config = dict(
    num_hidden_layers=11,
    head_dim=64,
    intermediate_size=1216,
    bias='none',
    tie_word_embeddings=False,
    parallel_block=False,
    init_std_o=0.00537,
    init_std_down=0.00537,
    lr_mult_up=1.41,
    decay_fraction=0.608,
    batch_tokens=32768,
    max_seq_len=1024,
    doc_mask=True,
)
MLP neurons of a small language model. Each row is named by its layer, matrix (gate and up: input weights) and neuron, and shows model dimensions 298-361. Each number is 128 + 32 x the weight over its row's rms, rounded and kept within 0 to 255. A neuron's up and down rows have the sign that makes its largest values positive.
A block is one neuron, or neurons of one layer that tend to fire together. After each block is what it responds to, as a language model described it from the Wikipedia text at the highest values.

L5.gate404 [ 97 207 137  69 127  86 138 163 120 141 140 115 170 123  82 165  67 174 181 153 111 112 129 131 154 108 114 158  65 149 113 204 188 171 144  97 115 125 120 154 132 131 157  53 135 118 133  86 158  73 144 151  98 125  87 138 128 116 163 163 138  65 153 215]
L5.up404 [108 144 105 129 153 116 199 125 100 168  64 171 137  50 126 159 167 125  74 151  83  85  88 127 105 145 169 148  83  83 171  76 111 168 139 136 174  86  97 153 126  89  92 120 126 151 132  89  74  53 113 161 105 132 163 158 183 145 165 121 191 173 125 185]
L5.gate613 [ 96 134 145  37 114  64 134 135 160 128 134 154  77  70  72 145 144  65 124 157 121 144  94 119 207 145 108 106 130  91 120 191 156 153 128  82 122 165 130 194 175 135 121  85 129 159 225  64 192 122  97  94  81 130 118 120 120 161 145 102 109 133 189 152]
L5.up613 [ 80 178 161 145 107 105 163 112 163 140 167 121 161 180 137 144 143  74 200 180 137  73 144 129  96  42 105 130  96 147 108 165 139 129 160 176 133  89 169 136 121 142 123 174 131  66 145 103  97 158 145 101  89  99 158 105  97  80 173 184 183 101 187 114]
L5.gate639 [129  79 164 149 151  79 136  67 185 142 132 104 151 138  59 166 116 125 141 155 107 119  91 137 125  64 158 131  45 116 139 180 179 155 167 146 136 115 103 190  77 155 148 111 192 160 136 113 161 125 133 176 128 161  81 167 100  82 117 101  96 119  88 114]
L5.up639 [157 127 123 115 102 124 109 128 185 111 151 121  82  57 109  86 159 171 163 108  93  70 117 141 121 154 161 146  81 143 141  97 152 147 138 111 150 102 156 116 182 155 128 191 128 153 134  76 131  67 111 115 111 142 139 197  72 127 144 132 160 122 129 124]
L5.gate670 [195  90 108 143 107 142 158 107 137 139 115 165 137 161 110 135 127 133 190 164  85 164  98 126 113  70 205 143 167 144 133 126 124 143 160 169  98 137 180 136 139 126 186 148  99  96 152  62 170 151 104 128  91 153 158 129  67 109 210 174 191 129 108 195]
L5.up670 [120  66 133  99 102 114 127 166  94 117 155 106 167 119 110 139 124 132 122 163 125 106 164 175 172 126 105 119 113  84 121 179 154 150 175 158 144 106 137 146 129 119 105 126 127  58 137  66 185 102 144 187 133  95 116 138  85 102 131 191 148 144 186 150]
L5.gate732 [146 121 121 133 107 171 165  95 156 174 133 156 117  99 123 153 126 175 137 105 149 132  57 152 119 113 196 149  62 117 178 133 117 102 143 147 162  87 100 155 158 156 137 176 110 126 166  84 142 101  94 141 206 125 102 125 107 138  72  96 162  90 134 177]
L5.up732 [197 102 115 150 148  90 110 164 152 134 119 179  81 154 154 117 149 150 188 147  94 145 113 182 195  83 109 130 127 103 109 149  84 139 174 137 163 132 136 139  44 130 165 112 134 159 118 144 151  80 133 161 133  76 146 137 153 114 127 108 148  63 134 183]
L5.gate833 [131 144 146  58 123 146 152 170 170 129 118 127 144 138 137 142  85 161 147 185 103 151 120 170 138 116 133 168  88 112  85  90 168 115 112 114 136  70 169 185 109 203 106 105  95 140 141  68 151 162 104  97 114 147 120 115 112 133 180 109 179 100 128 138]
L5.up833 [ 82 116 142  43 137 132 146 119 165  76  42  99 110 118 115 136 136 112 173 198 110 126 182 168 146 117  94 197 101  65  57 123 125  93 133 157 155 143 115 152 127 143 109  69 107 119 134  97 143 166  73 110 129 144 130  56 111 122 124  71 110 212  96 165]
L5.gate848 [ 78 114 158  45 141 163 119 111  98  78 104 126 137 163 122 183 106 154 131 156  81 129 145  83 117 130 105 139 184  82 111 107 130 118 123  82  90 131 112  79  64 147 117 158 170 197 124 137  81 154 161 172 162 170 107 113 105 131 127 179 179 201 115 102]
L5.up848 [100 130 113  97 168 146 143 131 159 152 154 123  89 114  59 121 149 143 131 151 126 137  90 170 110 129 104 103  88 129 101 144 148 128 127  97  95 129 161 113 117 139 120 120 110 127 149  62 199  84 110  94 127 119 139 106 102  86  87 178 137 131 119 135]
L5.gate881 [214 143 133  75 147 113 128 182 168 159  83 120  52 162  94 144  86 114 169 179 164 170 168  83 118  82 152 172 124 103 124 156 161  82 157 132 106 115 147 150 127 133 141 112  77 130  99 122 188  96  68 114  72 123 113 142  88 148 103 141 140 111  92 137]
L5.up881 [ 71 120 169 156 157 132  89 160 106 109  75 114 145 118 151  91 150  56 125 153 111 131  94 192 140 111 154 113  95 117 101 118 173  66 174 105  75  80 130 129 115 117 103 109 160 107 151  86 143 102 101 124  83  63 187  68 161 103  98 108 123 158 147 112]
Mostly "than" in "more than" before a number or amount (more than 75%, more than ten years); also "to", "about", "nearly", "over", and colons or table bars just before figures.

L3.gate795 [138 162  80 103 171 129  84  96 129  87 139  65 152  95 152 180 117 181 157  90 157  75 155 154 139  51 103 127 100  89 155 135 146 128 115  79 156 144 172 120  97 104 117 116 118 153  91 163 162 151 123 104  82 150 152  93 128 131 182 145 144 179 160 176]
L3.up795 [159 150 128 124  91  99 161 159 196 109  90 158  91 167  65 106 128 140 144 197  97 120 177 153 114 173 190 147 149 137  65 130 133 237 111 121  98  44 142 115 119  33 171 121 108 189  90 133 158  87 135 134 125  85 137 151 154 137 109 144 123  87 149 104]
Mostly than after more, less or fewer (more than ten), plus over, about, between, within, both, up to and near, often before numbers or noun phrases.

L5.gate405 [149 177 109 121 139 117 167 106  93  91 110 129 209 129 184 135  95 104 150 140 102  96 152 111 167 158 107  92 176 166 116 133 186 140 170 116 123 128 134 133 134 142  88  83  90  93 185 143  92 170 137 114 173 160 178  68 163 144 123 130 149 153  58 143]
L5.up405 [127 169  82  99 174 191  84 148  67  98 135 159 116 126 144 127 132 145 145 169  71 124 179 107 144 142 118 129 178 140  92 134  94  98 185 133  65 175 175 136 171 142  76 158 116 110 146 213 128  96 138 145 124 150 149  76  80 172 113  65 109 168 104 117]
L5.gate473 [ 90 135 189 138 109 122  69 160 145  90  98 155  61 114 167 141 150  92 138 145 143 116 185  96 194  84  89  88 116  60  89 142 150 189 140  99 154 165 102 205 107 122 145 124 125 151 136 107  87 155 130  65 105 143 152 111 184 163 120 148  82  92 143 134]
L5.up473 [123 130 128 170 125 125 101 122  62 110  63 101 159  99 106 137 163 198 158 125  93 136 153  92 123 148 167 125 137 147 154 200 148 134 214 131 155 140  85 165 167  91 163 137 177 153 145 184  89  87 102 120 117 143 140 135 135 139 102 147 179 115 102 137]
L5.gate494 [155 164 137 104 105 154 152 141 184 143 102  94 124 142 163 121  77 169 108 206 154 131 137  95 177  99 124 118 108  97 129 128 122 113 180 109 148 132 163 159  54 146 118 163 105 120 112 138 136 132 178 194  36 116 172 122 162  96 108 123 113 102 105 157]
L5.up494 [164 124 168 168 111 168  67 120 124  83 141  95 172 197 137 105 101 189 123 156 123 124 222 139 137  91  69 176 166  86 174 119 120 114 145 111 151 159 126 172 165 138 131 169 155 142 116 107 181 170 131 152  40  66 170 114 162 169 115 147  88 163 131 120]
L5.gate691 [129 142 160 140  73 170 130 168 132 105  64 159 109 186 106  99 116 102 117 157 105 128 167 200 108 112  87 112 139 109  94 136 176 144 148 145 123 126  99 176 115 123 120  63 170 141 181 133 155 144 125 161  98 106 154 137 135 112 171 151 105  68 123 119]
L5.up691 [132 119 101 118 109  93 139 123 114  84  59 100  85 133 124 124 151 167 110 135 124 106 174 181 158 119 127  93 140 135 117  52  90  66 134 162 145 131 100 131 113  82 145 190 127 120 181  91 107 182  91 130  69 149 172 163 108 116 156 133 131  76 156  70]
L5.gate701 [149 108 117 114 117 145 158 110 133 120  79 113 143 133 146 149 140 133 143 169 153 109 146 142 114 101 120 103 117 188 100 197 107 135 111 116 113  95 102  70 111 153 109 122 114 177  83 148 167 178  98 135  95 103 118 148  78 137  71 181 158 104  56 102]
L5.up701 [132 190 100 125 141 133  99 114 142  42 171 208 175 109 133 132 159 147 107 100 153 158 103 159 154 116 116 104 106 116  64 124 110 146 123  68 113 140 175 203 140 143 136 137 106 105 151 153 144  46  99 129 150 102 171 146 151 131 196  94 129 163 119 106]
L5.gate849 [139  75 139 114 123 106 110 144 211 161 129 154 167 145 147 104 109 146 122 105 176  61 146 175 136 113 148  97 120  94 131 148 125 171 167 138 163 113 157 130  94 148 122  96 104 147 165  86 136 103 136 112 125  85 138 198  70  97 112 172 130  34 159 123]
L5.up849 [117 154 185 144 155 120 132 163 143 113 158 156  97 116 135 149 144  57 143 127 133  94 149 140 130 204 195 101  70  56 114 180 140 146 133 177 124 144 167 175 108 124 172 166 121 144  99 167 137 147  99 115 109 204 126 136  51 101 170 119 108 148 137 150]
L5.gate937 [ 84  79 160 162  76 121 138  87 132 126 102 101 158 137 176 123  74 124  82 151  86 140 107 138 214 112 139 107 157 105 106 129 147 155 188 112 158 144 176 151 112 131 152  61 104 117 150 119 139 139 101 102 110 137 139 132 129 131 129  90 180 133 101 175]
L5.up937 [ 85 150 184 186  72  77 120 190 122 131 112 156 112 158 160 117 107 103 134 155 104 113 193 110 175  65  94 144 189  95 139 150  79  92 179 123 132 192 158 154 129  91  98 112 111 104 151 127 126 109  71 152 125 158 144 146  96 153 106 132  80 140 119  95]
L5.gate1130 [126 119 106 129 157 125 132  95 156 130 157 167 124 109 120  81  83 113 130 143 136  80 112 104 197 129 123  99 157  62 126 112 153 167 177 123 159 122 153 142 133 109  73 138  93 138 147 147  72 149 140 125 111  89 160 146 114  75 169  65 223 145 131 160]
L5.up1130 [104 108 124 118 180 166 173 103 142 210  60 132 115 117  59 106 178 134 118 133 179 119 106 141 147  91 134 157  62 135 108  68 141 212  73 102 104 107 145 155 134 163 213  74  46 155 116  82 136  54 101  84 112 148 146 116  99 136 168  66 153 120 111 113]
Mostly the word at linking to a place, venue, event or outlet, as in "at the US box office", "writing at PopMatters", "at trial"; weaker on for, on and table cells.

L3.gate783 [180 147 123 137 151 140 166 115 105 162 110 111 191 109 180  93 140 148 107 137 139 135 117  93 132 104 100 142  61 115 102 103 110  88 116 157 147 148 147 157  83 118 115 113  84  71 109  98 117  98 169 129 129 137 150 103 141 158  90  97  98 154 126 148]
L3.up783 [136 127 128 127 121  63  89 150 113 133  79 101 139 121 141 111 163 137 158  59 100 113  90 148 166 134 136 138 140 109 139 144  74  96 186 114 172 140 105 190 101 154  69 116  85  64 131  89  78 123 118 126  57 164 180 110 161 142 191  97 169 192 128 136]
Prepositions right before a named organization, school, venue or creator in biographies, e.g. degree from, professor at, produced by, "Alma mater:".

L5.gate154 [ 93 142 141  63 110 125 147 135 179 168 161 133 150 200 139 134  97 113 144 126 121 111 158 150 123  94  54 129 134 127 160 178 126 106 127 157  84  79 151  65 143 120  76  87  89 156 148  92  97 148 120 161 148 125 111 121 129 109 133 177 150 104 144 128]
L5.up154 [ 84 118  82 195 113 112 121 167  78 100 118 131  86 100 117  97 111 168 105 133  68 139 120 100  91  77 111 129 111  67 146 110  63 164 131 139 141 173  97 186  74 124 159 152 149 142 151 133  87  61  88 139 174  82 142  96 113 159 153  92 176  63 176 166]
L5.gate338 [147  37 124 156 133 123 112 139  85 131 151 113 132 134 204 127 142 163 101 123 100 118 148 127 144 141  80 135 122 163  88 166 123 109 165 132 141 152 122  69 128  90 153 127 136 163  84 230 132 122 161 153  83  87  94  91 133 100 117 151 150 136  81 129]
L5.up338 [102 120  76 161 136 101 106 104 146  76 116 146 101  78  94 126 161 142  63 166 180 176 160 123 124  90 162 128 162 164 152 114 132 205 149 150 161 117 120  89  86  63 106 141 166  64 112  86  96 152 185 139 151 113 174 136 101 109 105 173 137 140 107 158]
L5.gate471 [178 143 158 191  51  76 116 120 100 121 155 168 135 144 186 142 132 108  78 155  86 186  78 211 168  78 167  87 164  98 155 152 150 136 125 120 113 112 145  99 126 132 117 130  98 152 150 133 139 167 105 140 106 145 140  92 192 102 132 155 129 133  99 150]
L5.up471 [ 85 103  87  98 145 144 133 137 109 170  97 162 100  59 138 159 152 118 100 127 150 161 124 173 129 149  97 135  78 127 119 105 120 137 138 129 119 129 175 162 177 172 102 139  76 156  89  64  70 213 127  93 101 173 149 116 174 156 142 142 168 142  98 141]
L5.gate588 [140 124 149 162  99 122  74  80 124 123 133 154 158 170 216 164 166 114 109 179  89 149 142 136 110 128  53 148 131 155 198 150 141 111 120 140 124 113 107  92 144  93 145  92  94 133 156 175 175 169 176 154 133 147 166 122 196 120 152 152 162 138  95 105]
L5.up588 [ 77 177 172 143 154 167 142 156 149  86 100 184 148  67  80 102 116 153 161 112  76 105 139 166  57 101   0 118 108 107 157 127 147  76 164 140 132 154 107 188 152  94 171  81 108 184 159 134 132  84  93 125 135 197 113  83 128 145  93 172 163 165 119 145]
L5.gate645 [101 117 152 165 171 134 106 146  59  71 200 143 109 148 151 127  86 154 129 114 187 156  70 127 124 160 146 104  88 161  87 102 168 155 157 121 154 114 146 168 110 139  97  87  64 163 144  43 150 156 175 128 121 139 149 139 145  84 126 116 195  96 144  88]
L5.up645 [ 72 109  63 185  60  97  99 124 117 117 131 174 110 104 158 132 137 137 142  99 109 156  52  70 115 112 133 134 134 123 100 147 109  85 190  96 152  82  84 150 148 161 103  77 141 141 124 117 116 116  91 121 182  92 117  79  87 101  94 147 134  95 196 102]
L5.gate678 [ 90 111 134  97 102 152  44  88 139  82  81 202 161 122 168 100 149 124  74 168 128 129 182 156 151 136  69  95 168  96 128 102 107 112 158 139 152 110 201  58 131 143 153 181 148 119 179 167  96 115 162 131 129  90 104 117 184  88  96 156 160 140 148 148]
L5.up678 [123  67 114 212  82 134 163 131 133  97 155 176 152 119 116 119 163  89 158 139 134 123 120 154 131 115 136 129 174  74 116 129 142 159 131 181 169 152 148 112 153 130 165 176 155  96 101 125 107 142 187  42  80 118 145 125 121  54 152 144 119 112 154 175]
L5.gate883 [143 132 148 137 187 176 129  77 187 125 125 117 149  50 136 168  98 139 149 135 125 158 148 102 118  82 175 110  93 184 125 108 164  76 155 122 158 168 107 145 150 124 212  75 125 171  76  89 134 162 184 178 128  98 107 132 131 120 130 179 176 101 127 180]
L5.up883 [115  91 121 140 127 117 131  84 135 116 139 104 172 151 121  45  74 138 122 139 123  61  95  66  92 180 163 123  83 132 118 162 109 100 166  68 160 117 148 163  70 103 127 130 127  86 106 104 134 121 161 127 119 122 107 150  92 169 167  87 151 141 128 114]
L5.gate906 [119  96 145 171 123 162 122 118 133 144 140 178 147 151 155 157 104 185 107 148 132 134 141  75 143 142 136 137  58 117 136 123 133 178 162 162  74  92 157  95 113 120 130 132 136 140 166 150 147 131 196 140 125 145 147  95 115  96 187 162  92 151 119 121]
L5.up906 [103  76 121 168 133 215 123 149  80  89 112 145 131 166 103  92 100 107  98 130 182 147  98 161 131 121 111  83 170  89 189 148 166 119 101 125 140 132 127 109 107  98 120 132 156 123 161 106 146 107 147 158 142 131 162 104 138 150 123 143 119  77 106 162]
Head noun completing a multiword proper name or title, often in tables, such as Democratic Party, Country Albums, Department of Justice; also mid-word pieces like iz in visualization.

L3.gate586 [139 118 120 168  93 126 129 151  73 139 121 168 149 134 139 122 125 108  89 158 212 178  62 130 217 147  78 111  98 135 141 130 168 123  90 104 157 162 143  92 134 100 179  60 135 121 178 193  59 126  79 114 155  97 196 141 129 155 167 137 127 159 172 115]
L3.up586 [ 39 105  90 157  87 172 105 139 101  94 107 146 136 133 127 119  93  50  98 121 115 155 110 152 181 175  96 106  85 103 167 109 140  92  95 127 121  85 125 134 173 127 122 108 152 136 146 133 103 195 145 158  81  92 135 138  88 142 149 161 169 178 114 141]
Head nouns naming councils, boards, congresses, courts, committees, assemblies or medals, closing a proper or descriptive name, e.g. State Council, School Board, Campaign Medal.